From a checkpoint of a small transformer trained on Wikipedia: a variant of Adam for these matrices.
MLP neurons of a small language model. Each row is named by its layer, matrix (gate and up: input weights) and neuron, and shows model dimensions 186-313. Each number is 500 + 40 x the weight over its row's rms, rounded and kept within 0 to 999. Numbers have three digits each. A neuron's up and down rows have the sign that makes its largest values positive.
A block is one neuron, or neurons of one layer that tend to fire together. After each block is what it responds to, as a language model described it from the Wikipedia text at the highest values.

L5.gate469:482499491567453543530549523518454482488428533540506498462506551428461569458506524531479525508510524451500446448459479493518460473563464539513539442523471461506479515517428521478424521459476505461575472526464500498511569525488473474460483503453495545484537479483527597562516509492532441498428490566570551542540506584514516517498461486500541547454527555533548428534502492447489430461505
L5.up469:444547432494514539534513503480482533562510431485461481528392501497428490495493498489443463526520489437455505477594521483511478519507484554490476539480589442561533512449496459575468448488514480603506533549447456526583492477490486458504529513546494576497494541521570499460486431472472507394544469521518558504575521532560515501630519519497406424520471494527524497446550582449528553459496
L5.gate555:555488494529488526480495497486477470470484584566463448513494557605519445497546503464450385462498571461483549625530531451576530518519531456439484500496504467527436530533474514495487476517569472478510492553469470452546498470500581467501535515463530550433528487598499560491459473444444451479528535439545500501519483539465425488503542522493516511477491510567513514417454421423530548463532
L5.up555:559518470472538574566494503511459552478477505500465492579470498547471494471484513437500577615415513468490499422459525497523559456650518483440497537435512557593525442554480440445490475448427509484493536505548496485530516484503508552490523522478505499449492550515484565502484502450484515505488487526523457561455475538450541448497462508550483514483466468474528430518458518495504478429475
L5.gate632:491357518521486480495518526533531549421562470508522533442503518465487494519512600437548554467500456479529461516459537498453528484548500466471524554469481454525471497479516495423516570510526524518506434462538482493475525464551524451544519521451434529476566383513523544495529438479431475569461510508532478563546425495559497528582536472518533426464556464521504450563499513535430499514509
L5.up632:519530461504474537537538484524451481437515542548506516602577530531504407506497527469490482488475485501460556455492469569458469486564456553411430512472491488526455512502553554473509570466521522473578460416477489508566538477502456503519499513482529522542528585537506519574565481411527538506513487541522511554545480485431518544537498482494536477482548574490422464468423497462473522467520
L5.gate702:553435541463453470419580489467473577490462420508511408555432480469486499610469495533554409443494504440510560474449497591491531423539545534454476449523467508516480560499394528476488544475460523477506495491443538498537430493535543481502463495498491490564533538488530549529496490462466524549586507434546511507448538520527522568526498465454493485447552494470483462507481559474532443443534
L5.up702:512507476509532479447538491557540469441484528497474507504531457462462420432493584506504434521533525594516498450527466523504504479515437483488536464495436511462402476482513535459548539573525522505592469426507555464499491464590543475455457464504441457519568504541476476531461551485478437527486549552494488452518512486546449500443441494405539544471503559451460559465505437499419490401513
L5.gate916:521469446548512509483516541539484440417526570536469501555517526508562462528481508444520531509447429483482435487463506533472517450467504483450552475459494429508505549482498521437516610498514481519469466533447514532479504497472523463483483461483519503597454474492502530509529479574517516512514543498519465509537430595493464540456534462467496498529543423487480471463535569524450469509509
L5.up916:456523508444516585464483440483545489436505427494534541556530503527547586524554518500569510485477502493499474421442439440503549514483543526449515561464441534517517481435537492510497517462486535565506465498430496527603541471487571478554519490560540488489578557574479532461493440451495558515463513539546453508486485565556539527512516522517467535467510528546518433558396469485519449553461
L5.gate1040:485530525552466483502468526495469473460507513503519467579491506431491468527509541461493410426513520431469508477491483588498506539566499527443476481465496469486441535461487421400515481442524541522452451510493539541512511464545481419432499546518561575623496502499439552450527457483528457529481452465529503534504577559475522529623545502480491521482514536450521485484467547517455513519505
L5.up1040:481549497537495474546490510548492486447487474552466528502548522503517493468511419495529498521489529512470469466571458520462517488527498490535494538474555508479400503551485548479476524473538515444476477503491467512486546490505551456525534507490515514526573469493461577457474438490413431458529490514525517561433576522483482506579530517472517501563523548557514506524458504481486509458546
L5.gate1219:448523484526470477475545452543427510501530480543453449545533453481464472549467546530465560507553554523504566489483493525513568542502427555508552513459473452471465473443526545468419531482450496547523500505424493563479454550516499532516528433519450578565513510507519543528478454483496488503535473506492465482435573501492455549565431548488490538535494563549493503540466525506528524544550
L5.up1219:500470516544493561484515479511445474508490509485496440505541523515517481585507442467451557533501522590474442536456476472503488506545462443492506508442508533446501423485486460460474516534487544502449508590507451479543510530569524537600538516508560489496486505475456555513501548457556510503466528481515570434548487544491516540506511550505530630549551556568539436532466470533514521470523
L5.gate1265:466523443469430518492512527522471548452543503510547425521511514485504441505517496495457491500535467496450472536454475511511501432488447490486459476544520535503483514535500499510478515509549514531507531541456503555504562496526525391519472462494512528534404521457471476518503511532505501535551471501529462578475511510555568555527552504420511493547544500624476485499459512530476490461590
L5.up1265:511562506462433448540507516504473550447493556473547445500503532448467412539532530549441481521474466494487435473468546457557502531517490548514540542331504535429492553498536492423530503541562482447497490472498469481559463536522505465526473546539563573481509499485445537534472515554531537516545507530513460558538513448488489505511493564446528447491501434458474545476482516503436468540518
Description: Main past-tense verb

L5.gate26:561538518518531466453526518569443566519509574499466457546564508488520543501481476486402499434541479463405528471490502567510505408556469427441483433505553498499534506438597470523566474537477480542476465571538538486546544419506515460473504518539476574565512511499527529550503510525521473525595468404433508526525545553477534473530488561534474454509536485463530499519520515525530538483521
L5.up26:467571550583443460592463505506519457469541587477468479512452466487589535421507512479490529517577459438536432551506472476394483460475503499552545482452507512548545523444465456524521489544480414565489501481455484487408528568486399493461427525516545549543521526558453510559507520505487459522510452533503453480445459497469538482510534476614475579499565552549520492537471519511452554486555
L5.gate194:512443510542562499515464484528492531503530493496496482535566512486530441429563491408467516459514516542518616543480509566470384484535498554532503481500461537509553467549569556471486595459519539508487484496548515482526512501571443525477488552496437484505512448575491557551486499482508526544479501508494457505462491526530532502476468440398451502512412560531512502539464433507521488561460
L5.up194:515488587458482408457462516580461503507561567486554515540491534448470481453471454490479533535530541499496533505423511557367503549509467464428546452462572467511427546457516526429437507516531516557496447479521544446482463425521474524494444464460516491504514526485532519512493528462541486520480578475514560508430461465519518544538549466496457512461502461524479533541573569551516560464540
L5.gate223:492538562385427511551471489484549493483495557517490529494447559544562558523492485552485556443563564509542527479504515519463492540468520475469505469475478586565511495502446538559512462479471517503476430548431570498523473498523481483420427555491492511515503441497474534549540514522508454550541496459522524565547457546564470488428593504508431463525499514502500526505476469521474563493475
L5.up223:477489518522477489442545516516441481506578483535513534553563514463519479494575458461565496504505506467521495497488544522533482491561470493497529403450542526512536529472627529537418551440488474445521510480513583524539528499547574492456455498496531481570530465469533433537481471453456503510504455431486576504504510481540573516536465589551510469545497538468465517472504494612555501445456
L5.gate272:603514470472458537541514441476566504438510546592519475488433488431451529469471544448499474507581507509470475522442516509492471463481520471521503454443504463436475513502429410474480505537537508541471377456592492531527479465495535474504529534404497539579556466479529574519532583428588425493553520413496438491507526499498572563484503486514519566523475479481488473467469436469455503485554
L5.up272:460524517548509460474489526514457526492531514449509496510505457562550460538552548560460568491482500457527488459526485536408542459429433438429469497468509577463496505509474512495515528438498538475542458542517522491554506469588508532525448555509498531577535494515542465545452458528534520616507538521492498493503409534580523482560462521472474527535458446471457496477498519582459518491434
L5.gate509:519528553505552510515475488527442492529569528473492446523520513499537516498582466527478446517530469458457534501490547532475450455543441435522535456381492480521559471460547531445500596496468431524459411530501570460508484525531528520435467553512484524510568489541431533530496487527466513512467508513505492471532491549527521428476473525502503467519457495458545511495428523529483509530453
L5.up509:543435502526498509552389473534512554499450556566572477583427562475520508485538482515543471540564434429461539481478554609490575493484488447521481471458452463562471488459461560437492492536459483507466473469479565495491535501448497531513505532529498538579619531469507502498532500484522467510519496471505460459461381550509555488535478505531497517492487534490439491423539475503502544479563
L5.gate510:497527561467521562500545487512577553590538498509600489533503456412450456497497507488407488483465464412464514513544451514513488546494542491526524533496489553534466504471506412523492575474487530548522557561570557524504475537541486413473469505455554474537501499535496502541518517474468544507501455501550567422465471452551520572535506457510427455544477501534502452462474538517523523534453
L5.up510:519502508460477508512491486538540484507466548511567437495471512496520421541594472524512462515536502489537536481495505534524586506530474471503456430440458571507520512475502520462498466501533437500538508564469589474513476445482499466465491535467576516496508569453526536532476526499475459528515513495525526495487490566601501521451450485464475494525400473529487548470417498539498476468501
L5.gate914:580522496453417532463486532495456488494467523470506493497502506497534489472506584460463448500585490420509538435508512560491504493493415429510608509425512531512535516546520532504417538428460563494506528504485524531482474535451561485482461540543482538567517507579513543544535570511474478555487465488507508567463578559540518572553538542537483470534427448568494546585464494601507535485497
L5.up914:477498492502569474508430531471467406419533532541486512511510527495493557610597440497483534503531548445542489507493439505492403561495573435573539436421534588486523529477514439522532459481509448478499503514564561520519553472553432478504447522447468491577555495517507488526519472539482482481562508562495492471481487471473545512500462463610507496601552532570476510496509594513480485543443
L5.gate915:516562409463496509472475558562526505475497554532509470532471562563484456533548493463478520508591479470428505597445471539530490516515470496510515467518428540526482555534490474440483433530442514451443490537525546564493489568472487517470531418534505490532519499489577527557545555518519525466452516449540491458491593558472515412542466520499541519492504456426373458518458564526483496562454
L5.up915:556521489472442461481562450466483502539530516517502569485522471501558416516493474495426574478528488421378498566547440491575568506447459516531532521484506489529501489489522518484497477537450558471500537525508539539498584432462560519504488482552534506534560516500525442503544492479497411493465465499513474532508431545539527545512465426545490471435447519581476529524495516403548552454469
Description: Later digits in numbers

L2.gate215:492502474434464469502528481501454467444518540514438518562496546464439540477487506424497494521489491434472496519535445551507468500449511446495450490543460472504508512490533468532543509461557453436548476499523557473519492478516519493528510488481464451538497537502474432547500547489502514546500473497460483481503533468505482521529567553505451425509497536482547468491598513497536513528460
L2.up215:480465515519449465548543487472490453530480486479504546538501491450549486549499527389460549500429499513489503479506477527505570466470487496499495478611529526465469497590539520543544542518533478476509501546463556473503546443471458445449482465493595479588408489445508571432536513407478498561456492510530488491529526521493519545584431498478508544576483507530520472543544515469503491497464
L2.gate603:496481501456516447505540553507482522513540502471487529487541484429469458525477542455495481561507496521516538484497489577474480464497510539490434458517534551530537544544546491448570612540507545510510428491491540494490527461513508443552425511502512500551473497461566552509480449488497413545509504471536559497457591521506528463492510567493496425580470507520489513502481455511505498512442
L2.up603:518507510494545474503541463501515517482438495528440465554503513483486441482483449517460479508533489534424536502562468489541497566516432467533442422445554447544544454427487448449456556451503447517503440512495444472533492439424518430532492511525548438498486523530516589499498457442529463506458576563531520516491467570465579490513591516495495517565428493558472438517477510518487510475517
L2.gate611:463465546490514476446526569477570464555560578486526502480505497477518512452515516469437535502538488536565475474532516574384493467504519469465495528436483535554507548529500498457469574429583455524576483526517529566500532436522558549471379501456515488551442419543533545549502495477514459540548561552509497534473534466560507566532546574528465479544469456462435540463525533472546480507582
L2.up611:385511461523561493452508502497494441491554470541464542535606450463462488517519430468486524458510497513491520422518476548544483559560541548532502525525516529530479500477539484461475513447503491479492524522523502464536501527548461588469515477515479493468541539445529510520440538497474478470517479545465452452516478517392514469531512535478515449555455476536540539418543484466460456498488
L2.gate616:462455431490485554490546561476485448532473504543491471509567475508459430506529503413510541483500522508474445503512436548472482532506496455493471528583505451517466509452478466528545563415525475539551530570530531493516461487463472483451350462466482483600514466504518517490481508500457481505501512417433547504475500528457457494483500543475486455533418511494431449485528475522529575497530
L2.up616:491517499519554455518497540487521460532526466509522531522554508467473439568448511442433457512486485506527500488527440534510507495397530526517483551501466502524517509508529487502548574454546437508567415465530503529510547487459412566520472479549519463493500495422517477490513508565403532571466457477474459499617486471482498471492519588502562449532522529493522527484544478545492496520494
L2.gate1068:527451470482456468504465499475558450481484573550456525544556500503534484563511492515457504507468526473499482544516446580480505488501492465516500475527505458543524433470509484496551609441522530409500555543511548533497490425509516492468497517493548513507506478464478570499483523529475472544514514433453464516500444502489540534518538573467511530509466465484456486534471594480556577501487
L2.up1068:492519470553534524486542485501466555438500545571488446591609532404477367495529454459509536567549508493522492449556490537569452474452516498498444554493487482507481518542599476531466533459504482478543500553488505499585532542517498497526522533463569504490455535451541540471508527484483557466512482519528412507505485460510471515545475500507456556580519465554535452521543527496523504489517
L2.gate1240:520509500445520544613513509553575599533538501431535477496462470478533501425512511522592434518529449429433539502517428458537506601533510507508553463463536566501511513447498445423476502532541521528518498481478503465529547477501454559508558498499481515495507516537468513498532544443570545494529497527531472501481530470514446498532541511449480552514458459516547593429560455452456546482475
L2.up1240:504461500422492482483540544469496517517403498507474528471446467441488430480523515474600543467493515503483547523516566525549417525510503583463474530542572535528524504481533416507553485453542495523503447516414504489508499510445548554521440477512556549523536513525539442561405570390538478564492511435515493477556454531489491457550497565519447515511522502520525584468534489520579590532474
L2.gate1251:496527489469450585486491467616563466478444573526491511528478471512506537419574551515421518467564525489499496468489475581491572475506514524487534497478518545559584454473611458489584582458530487482539535512433569453545538465455491492431513455521500517572514457414452490520502516491535425549548535537432561507518511505477474509469490531470514453485465514502468559493480455522525507504478
L2.up1251:479447482531446535490489456471478480453428521524509426548523433507507470465497538502444538549542492527394490549477444518532515510564585487432493490455513526575503444586521411516454531497553558471436485465484477554465566498531505581475512538517530591547539502491480545566522484411543477453507508540537482459443519501531490545564551549523571479522426565424470427479499533505503474487499
L2.gate1260:429505521478510498502452481525484474488501510555425473524478476482472505513475503495553546458519467542556486451555441505573427499515450534561527489537580564412476572494523519428485535422496560542542410483502554530492489537516504457490484504462445531488520498470534520488510522434542526490560526474472576483533461505525449500485499587563592446507530531513406491472551541592540547460507
L2.up1260:499518542529534474504545513452536485409522483487523529476499533451518479546502530437438551527548553480532521493614491490470539508537488483510505504508517530547436504469433527526575538431551467488481437532517542559476491440534482433492457568505496439550572448482521476472508552540392518549468556505507405507482476514560608523509508507439447469545473513468481517496417445472531500431467
Description: Second digit of numbers

L7.gate636:528452476612549451457487510478499473521520556440543477492495484412579490426494495493544544479540502451490531524413536562499499528470486500473473536579469507535399479463484481449538499495435499547475465566525547497471539579517475475499512500486497519568495449543457531471512546453532521550437471527477511532496543507528446493421497497494454525519536481517461526508461442542512454487494
L7.up636:497452492470468548491558485441491511476523433480502514541525461486476489480454465482488497524478526523543472496492452459493409516504505523514486448414474535443503535454551493523440559516564452464524525503551546489513525509518538478553506501463503514499497498489477516513439438454512595501487471481502482532533483448562616512454476468428546475417502429532516523518509435494480453515520
Description: Clause and compound connectors

L2.gate26:505459522576499505459538528458455478557522483468486527487589486575468501424500539443543511409488483439472525466506527473542454495555435480517585395455426522484516488546479508464487538557454479483453507457488491455539593520521533511456474467432503520465531498457562520445517508494436525533483527505507534505537487505497486487492499468552509564542506550438493452489487497515424460443495
L2.up26:459476524506492458427530565500534452511462579504542486526480579483545494476523482491540524541457498522473468454508554481449488496444459499478563470485469495516549529490532486502474451529459473513511464459502473454500546590477535480409407531522395501490533457502466470437433474505471475509525501486485445531548467522526525578508458524494550489537451542534521420572516483506504469510565
L2.gate131:469463470548516539510441528501511480447470511405503525457464508533574494502547588482496435537428468463505519484383519518460476521505457552458535506486469508494515526493480535579565523542536502477526577463471528528458544406568491508538455488494453554533473453502559517488455536500454547629477537538522501427447525493546513478534492502529501554478531531436526491472554480461444479518463
L2.up131:475429461437427475496513406511494494479517472516545509495529498509503561462531515484535601556482448476471537456528522493425468579482483467529478501478475450518541596443558507512506447477571512523547466486462496447475527555504461463499496459569436451517531456474455547517488469542452468554460471437546465527432502501526396546451528459507507480511564561512407551413439483484565466488560
L2.gate321:465543521471600490437524523564436456435474586420510461439474525515493491483532516447472507517571512528460503565577471523492476540524502559503567513541489450509402477453595514514527493562482541471538471489570530454481543446535515495493476557441484414506511481522483442490493441560462490518557513500510547491455464473506558459450445588511490438427524475492494470554442432544544500434536
L2.up321:403513514566525483447523542557490431481487489583529519454551520512517490538518455484477455505527408511579500494488493469579504499445468434540512511460515562450472528476487443430508456421469559511419506583458473523518502501463573539504515486490456436442533524432561545530428497540492484544437520560529534446443573494508530492504473488444516507536517506501457475571496488438449509541488
L2.gate397:493456485436511463544514514482446554564454513557576461426420517509465492444538503473467446472545547485585415540490472521502509570527508470526528424498474499510534428532426471512536478510525522457424491452509518421491528464492484475518484523489489455450467444480496474525484456495459533587490488474599517494513506542533513510507515515497494482524538473540416481512471460505448553515560
L2.up397:572584486489527564509480488531502414556485494490464436546533476476519580505488533509489458470494514599473502482486489509392513459530562481454547449466475463447482470521472526427488504502516459523533499538497533456482426534491499456449508535472459542542495516496492474498548481493463507484546494453457475509465564516518568439457430503487466440544512586528453446523454515464456545459512
L2.gate575:504532489507482534509458601475494407473487461517591449458586454499465477503508506456485495505505514456578508427420488555438516604476439527476488553454466541543503507495481509521521547513516562535506465489523495508461519502483532382532554513551459489484485557554525483516496485484560443540515468558541519500551528464504535499479413563564492479474489562528460479496432457558447568554502
L2.up575:445486458540505473475511502477429491603535525559573498485516566559554546448451454518505466523497544592479512442435461545456482475488513474526534411469494487459435426537473476530456509567458469540430455417551474478470471416477505458511525456540528529507520463447519491453519482551413543490539505461473528458512491471534500549511437520511503546454549467516444533500560623549540418536501
L2.gate731:433408503562604472533516482549507523478548488528534478512511461457491525526488531482484512536565573518525474492461399522460487504498461491486433514568576495471496431546537473470485508488453534489541439517536559510472489503475468465442470532436516548541494506523532534508490517524539484551534490492441386488534557503503484488455461512551495503508471483510503463559408512567486475561562
L2.up731:453448511570460462582568523456472549561477508498563497546477482517548555464413489556521568486440594627580526497454501471443485484506442529471557528515420448450438515459514567434531483472496539529554479483514478511547522510523470459505524519579453575490499546502509497505457476557528482568418520524490459519509536532560556470525480489545560476523521452456470515522422489507541568487468
L2.gate993:459502505507475544515606533525486447515545555491525464541566476446533499470553504563450489457520490560474518518426518528471507530519417531460459526471520467477463596515529480458550639527495486478464500482500534514537500476478520505540549425436525472533543460523524531546476554506506481511557565495475476503551447507562483549532532572455487498633538544532479499489455500536490485486553
L2.up993:401488441444556549501501583532474533548505521450572479527522546491534527422509449483441434502474478493533494544511517534512473492517542562496527470460442520463467606481473473500520528572429610500416490451514505406509530522488509535522478491519462543494486486503460432518519533611507476483539450526471484457507487516528499544455501452512478429516519498542513552489464505541503486482568
L2.gate1206:538528522462420419487573588406538488537511486495442520485494506498549499439467534437545485476481517493535526512458556506471491469457460480480461446470474520492583536447511502506513528509505484416475476517491476491478483498532381507458543553589494469498507470452441485496468556562457476564470444489519517521565421469498495457435537559516452507512550505506482516494552483512431473497434
L2.up1206:524414500477512511514484549520528505500489413448491538445483484518504598519496496525502520518520487537571535510520449476566526495527464589511484476547466492610554483568548473464465491421495534525543505522531495500464543559466537476439489502463485464471482536508481516456433517479483538522514473555537471557540465486550509457534514571568504483452453580439459523476490473478521425504491
Description: Preposition "by" after verbs

L7.gate788:504472596510511442563525533536485518446535507494560425516534439440583488499489464496544509620504498500542545475445465528466545508487434535470475497484492544494459485513517570465562458552529618536501461566482493504538553576546475542516488499494570487473485489507477508500460531501462534509517480510487500610493496499480437535433498480501413472509542521526432459475419524476464468520529
L7.up788:511478470547491462445446562501503510496510526474458450461520495551468532496509475511470545477524502464515503476468526510445471469478547458502553509572459463579497406503414499416523470446480472484559542504549511541536503495506471437517436471497497477565500458520514473430566524521520472536503482505474552495461505552409526512518538516353505579487527531460490452574520603479491425465453
Description: Passive auxiliary after subject

L5.gate27:511494464474495516449485453493488457569509513453483486478491492529522484503486474520526388422550494468445482452453433529438457466542536515528509458560513557493507487533581459556538489504488455471474573514483490454522471491490480501451507509517472481468518486460463592572466530525522605500468468499510472476415484460494514467572492518610506545567573503460426530501502510597509501486450
L5.up27:493543529399526468503408460469567473542506510529515510518524454514525449452470408496453524550559529518483523507445564462432548482469500503462571446479495487490530500499486513543502459529481499526546483531562517450474462499495560442469467536461427475478439438484458468450534562471481455546530520452488522472491406467494514478432515500504493526537469459533528526485458487530563576604495
L5.gate255:516511491576509495449486440562495539535555456581588455499482524500524465531461522430426447472473438514519526469473475552514504520594419543522516449473492460449521488516543475500427461517504522553466450458506534493468514572496426467460518546528443486566466494549473466548460468484481556463530499534532539533399504505530488511451489495544515463484551523471465500466510575501545540479471
L5.up255:479465479528525449534511504475581507458584543487443578543479515439357422492455521466476485478497491488523533554489495487460504544455498470583531488503519506529497510468554496511527569455514476464489511525444515526491489593518553525409426471459475522507494475465533523512394515490447501544448529430542554529562559512523542511511495462556448548450492419594546496501462486522463475462444
L5.gate492:500492492528462515447477503521486461548540492537442567526434451485522514528415447470570534499508489474527471490486499450462462468611515479560466389570531500475494506491446462498434570559497462448548455594490587435511514479454519457490497547512428457524547442518492454524551413436539500498499505453519567496412497533529528514513490474533501524492501454501491433543478473459520423466531
L5.up492:452536494551497478492471454488555453418522457533472480507560527572503440443520505474522491462497469453498530469405453506504452460572473489452529521510503482537441502527499493467504577500448537445517458519487487509536528477487471450552554474531469512436580491472468446472476468533461485562471528482499533515451524519503500460487557467500578495518528489489465460530479423430485570467475
L5.gate548:491503465511437441531472573502524527506549433542490558489505494510520507429497579500464493474520528470534492423476510532539499472516439559529527441476512541485537501526527535438485468449540441570477488499506485474466518529506465555509492530481464482500482451547456510501513527505491470487433494379490466490479536535440500511521538519504537499478474520479479517491438474513512516442478
L5.up548:491473440554562485555490556476438495576470508499585541515473467544481494454461440493566498482459484527498443509473506508461523477430521504533538478443481543518529551526518517528505568570515483504518431428462483475520476484539481508441544550452510466502452548416528471497515519549515452473479456459581532454457524539433573494555467444501470521496438518505583473513542506484555425491513
L5.gate823:488480494525542474495433505547560452437527526461545529484533490493507513494523494498505583484459497476554473452448481545510490500481444532512460382527543500525450489497504530493488518505501565439505502499469494510459532497558514464434513507455512463482431477489442468502429516520586422543460418476451464524509560488451514498534501433475472555483497459476479452526427491516453523428484
L5.up823:573548457532517562528436502493473467599469455516509544528468525529505461579485528457543494549490561465509496545416478545467503375548572567493557542551430452515523487451534515521501571591437459540536539508541548514439573556512490483485502541542522510514471525491547487521452510507434550538490516537529507493529517580561548515482476512549535476502458530522523477504592523496485501503524
L5.gate855:465583461573514438489483454514457485447470512427524492466488575479488519458451491495568504526492463510535504464536439532404518441481426466509473446448512448448503560404512471455485420541471532548498550468493492470443508428457478454451497483516479515539528525541462514497456506543527476596563518499492491507466550472512462535521478499544505526547545449448496433494443477527496482529544
L5.up855:450564453532546472476570542464481433482574514488469496507516518432500467483469467513444574514526466456528521514470560429452496458523461492530605442526480449510536481552516509498453526474498435455492561494459476616450508508469463578483505471485552474447516490548530437526452526578477535561547519534538510541496479487508585489515451464499476571523606478567464472499578482545517546433464
L5.gate1075:511504448511536475450494568441404548553436498507510514473481494481557456459574528466460510496452505486564517467414529485480473456447468537489449484509506499514547524522461453483480462518531461436507553551473504576503386517398491406496544579462437455517464485419508485548569524509493498521512459491494560434459552484501464554435487536523498593525555576472537475461487530613538504532528
L5.up1075:548502463508523527436534497510469470480496491502504470518568557483493536442532423507447547456521421470572476539435462522503479486479489498535442522513487515536464402547544482536469389504536464492452546498546497524541453496461469527509463519494475457474534548507502491511562501518558479509513433507453502500506518451546449456427473480517473542495477556445525477490517558494586497544547
L5.gate1106:534522552462488528559539551480501495567476521479452512514437471463518460474484519478484465480535514514536473454483470572562511473451512542546481505460552542445506493485515481508525466470518463522432536559544539564493414482458436524439480498525438580570452470435518418549536534523478574532480556467553462505483526515505486515476510478483452488479538535497470456522466502466472423529511
L5.up1106:506577458546490467621567485477505473470450444501429463496422492483440479449496491460489494489477468519466494477578486500589519462496549520533501522511558512422515512466520541502449440402582423508495512541501471535500513513461458463490450527545469559522527527457479407504517549495506514425478488540533506518483572584535526541468568479451494482526495493509457503499478522487486509542546
Description: Agent "by" after participles

L2.gate268:504427497461572564573457543485466499489501495440478560542538468497523533559498535465499518564546461522505498519521596559525577542444429535452544482580452548536454491575531579503452528412480510611492420505497572491499497570449481448514491488552561543551546476465554463434513507542473453495571559434454496557474460598503488495483507573418504449428509516472448439490572529516468526449481
L2.up268:504472457514513502580498514449503510515478525505436469470492515431582495437496517482563497475487447522495552539533528500540443426453540522483419522509533557468420501445483442507506474491549517509458427541528415501582492499507532503515558512531505504510446473423450539520478463479540491430478522532477581464526435538512509564532540469441497516434517482429544437494535452461517479457443
L2.gate452:495526493502428441475515496429532515592507478466504500458485568513501503490464496507538499555485470501415501521551539500477437451517449486405463428500521502468540498471480524441514515545551484502466519468479405454516459441492576471474466496519496533453472428504500590469490504517524501437500450501510530528503483477475426474452540489510541525503547477508549527448482551525448552474499
L2.up452:522467529476478612567521407568476481489452485465547493468584552517484493468531519460504482513476501525495453531449503510514462525543542427490563446553450498499474490503540514504502551486503535501548562543448516464466462441520459502483488534523487496532524553511560510512512509421583481526430552510489504449490502519525415477514503412517451466470527495503520464461529421572498536546551
L2.gate704:512467451467486465470554445518458515478512543445621526456428515481525505512455482452465530497487515474531436506576540499545607510501482518544484452412444474477485566527430573531497518544533527527442492426495520524466542579528578458518525544514480549546471420485461487487437528526453534501530458565507487534486530481531446447484505483430529494509539463470524550457510471481466555464561
L2.up704:433501532544522521500497547490470541531467606467478494593521490510583519537539490497442575528533503529512457448481547470428558493479495498473547531477425486523579508543488487473541490491435562554512434568533502527472533498495521587494492530560588574458464532543438518467506499472567523471572493488546534529541538539460495473518564511538425474500548449460449516526509534457512486499491
L2.gate754:511529470569495470433517493528457517490523509479516512470577520544571449487467511481526498427445545513483446467530556545524529525484482609484519544470551550539541504442467436473554550611512432567468446492564464525550449495492548509508422559529562525548486442487549517490442519515512501479480454433471480531483544601521503565546483495415449523475519476524503501504549460545456483501523
L2.up754:508533447536469486474516513501537485464543579482490486463526489464467503500463505451509514458492415544481468470520456486558522542536550509539497496427572493493491489491493479475523451505546403514530438446492477551487449470484457513476590480504425501516474476464505491558465442480477508422496472551544444470570517465537508546505525469448507498554507483522553562520542507486471524534542
L2.gate769:485563496502422473509525487582589499450470535369484522470508505484438520509408530463510545411504534548510492523548500428487492499526533513430473486507549463451581486519479464527541500506504525462510512505500421464491554484460577488466469508460494462478560474496443533523514495526492482503508508514446500507537470468461503507462601488475420488495597358512431503479491473551468505518462
L2.up769:473456394503531549452496496505516541457512442471494552568500495492528531434515489471463503487398435511521477507509547522476460566528552503505496475581472441545488528426537506470508500503461540512465497435546532484528490451500622481500506538501522531506494547500552530527481504483451441487478523508556504455535497515438540563524503448540531483490489521579615526519549463584492506503584
L2.gate845:507494487471444479396595468541548518476530587429489539462548477531508503575496532551444461497501516448422498405457538455489534494541492539453484520500543408479476493510459474525466450448465501520499532592464528486462449503514519533458510531530566479447518430464544492537463541490500482518476378464452491578502509452499493481561490555492440503546467503461513490457524451492589523558535
L2.up845:484514441515479506497482487537497456482417466560422459504585547547523481460539551515475495507497533511557518499533554464551411482481446436469469484446471504492454471474470500479538530552480459584547509518548501499489490549484521547519540531498516489478564552503532480480395493452495527471536556557501497507564529480446481491515484547510480447481441540540441512508553458460459539448521
L2.gate971:534488512466492491514461435553499493461488540425576472513551616506497460530549443427516470444520485517466570493457464460412526526558530495474517509464511549522451528494491482482597523461455502461511500486626447438493582432546545493483533452416479521464461436500426513534519496458568507428514511514486463490540479495441474548474533541434484503519533466434451504526470436553531496497522
L2.up971:461526533538434469514543489515472565525467509473474504507505555465529406426468546544454504515530458567469426480504521517554543527496524421489476494525406480507461475513568503457539488444527477543457480512553515493556478486517397493465542458488527533557545477506467546414528475541572529466500530504467464538537537458458480455560457505496541486482545543532540552475561541470473392419523
L2.gate1311:469518468579533492538488455506452494480479531480480484535501530480474495516546498458561522486540540484558531473451546520464501475488479506454476496518564476479483523581452522478549479516555453482519608522479562545471415500621525468523466512596478528560466468544519489535501464506488496501537501516460591527464519499492505539483485499553567513535547457467485476520429531452496460470450
L2.up1311:501562445539489522498492530542502571437437477489435535516432559456496473458510410471498484477458480508501528474519509432492554488484509473466528457484530491402446520500438587512531496551541401493508514531477451440528525522548587498439550466478481535455461424551489468574446493509454400449450521494484544518456532414530417488517536523498524489513529451481530552539500545586490482426512
Description: Copular and auxiliary verbs

L7.gate1249:455499486461463488463432465531571522502523572496534453559509448548449544577567457528544546477606521480545493518532499456431524534489532472436479519518526528478545503551490517484430494483477485564560514484562500459443553469499458419445532506580555496497575483540523492520514503437551416534494524464554506564484535574486456491480504510545528599524404540502423459506478535543512527468458
L7.up1249:457513544531537594414454444504569479492527549543479480493560479526448512469521477522467414436448520510445435502441507527502452511548362464548535500514577527530482498464466491541489491444460538486504525433483502554527487495497490480562493448481501404548544421537497549534504572472472495584516524477495492515542529576533584489517585525483466432504496503499537527539504478412532470438491
Description: Place names and final digits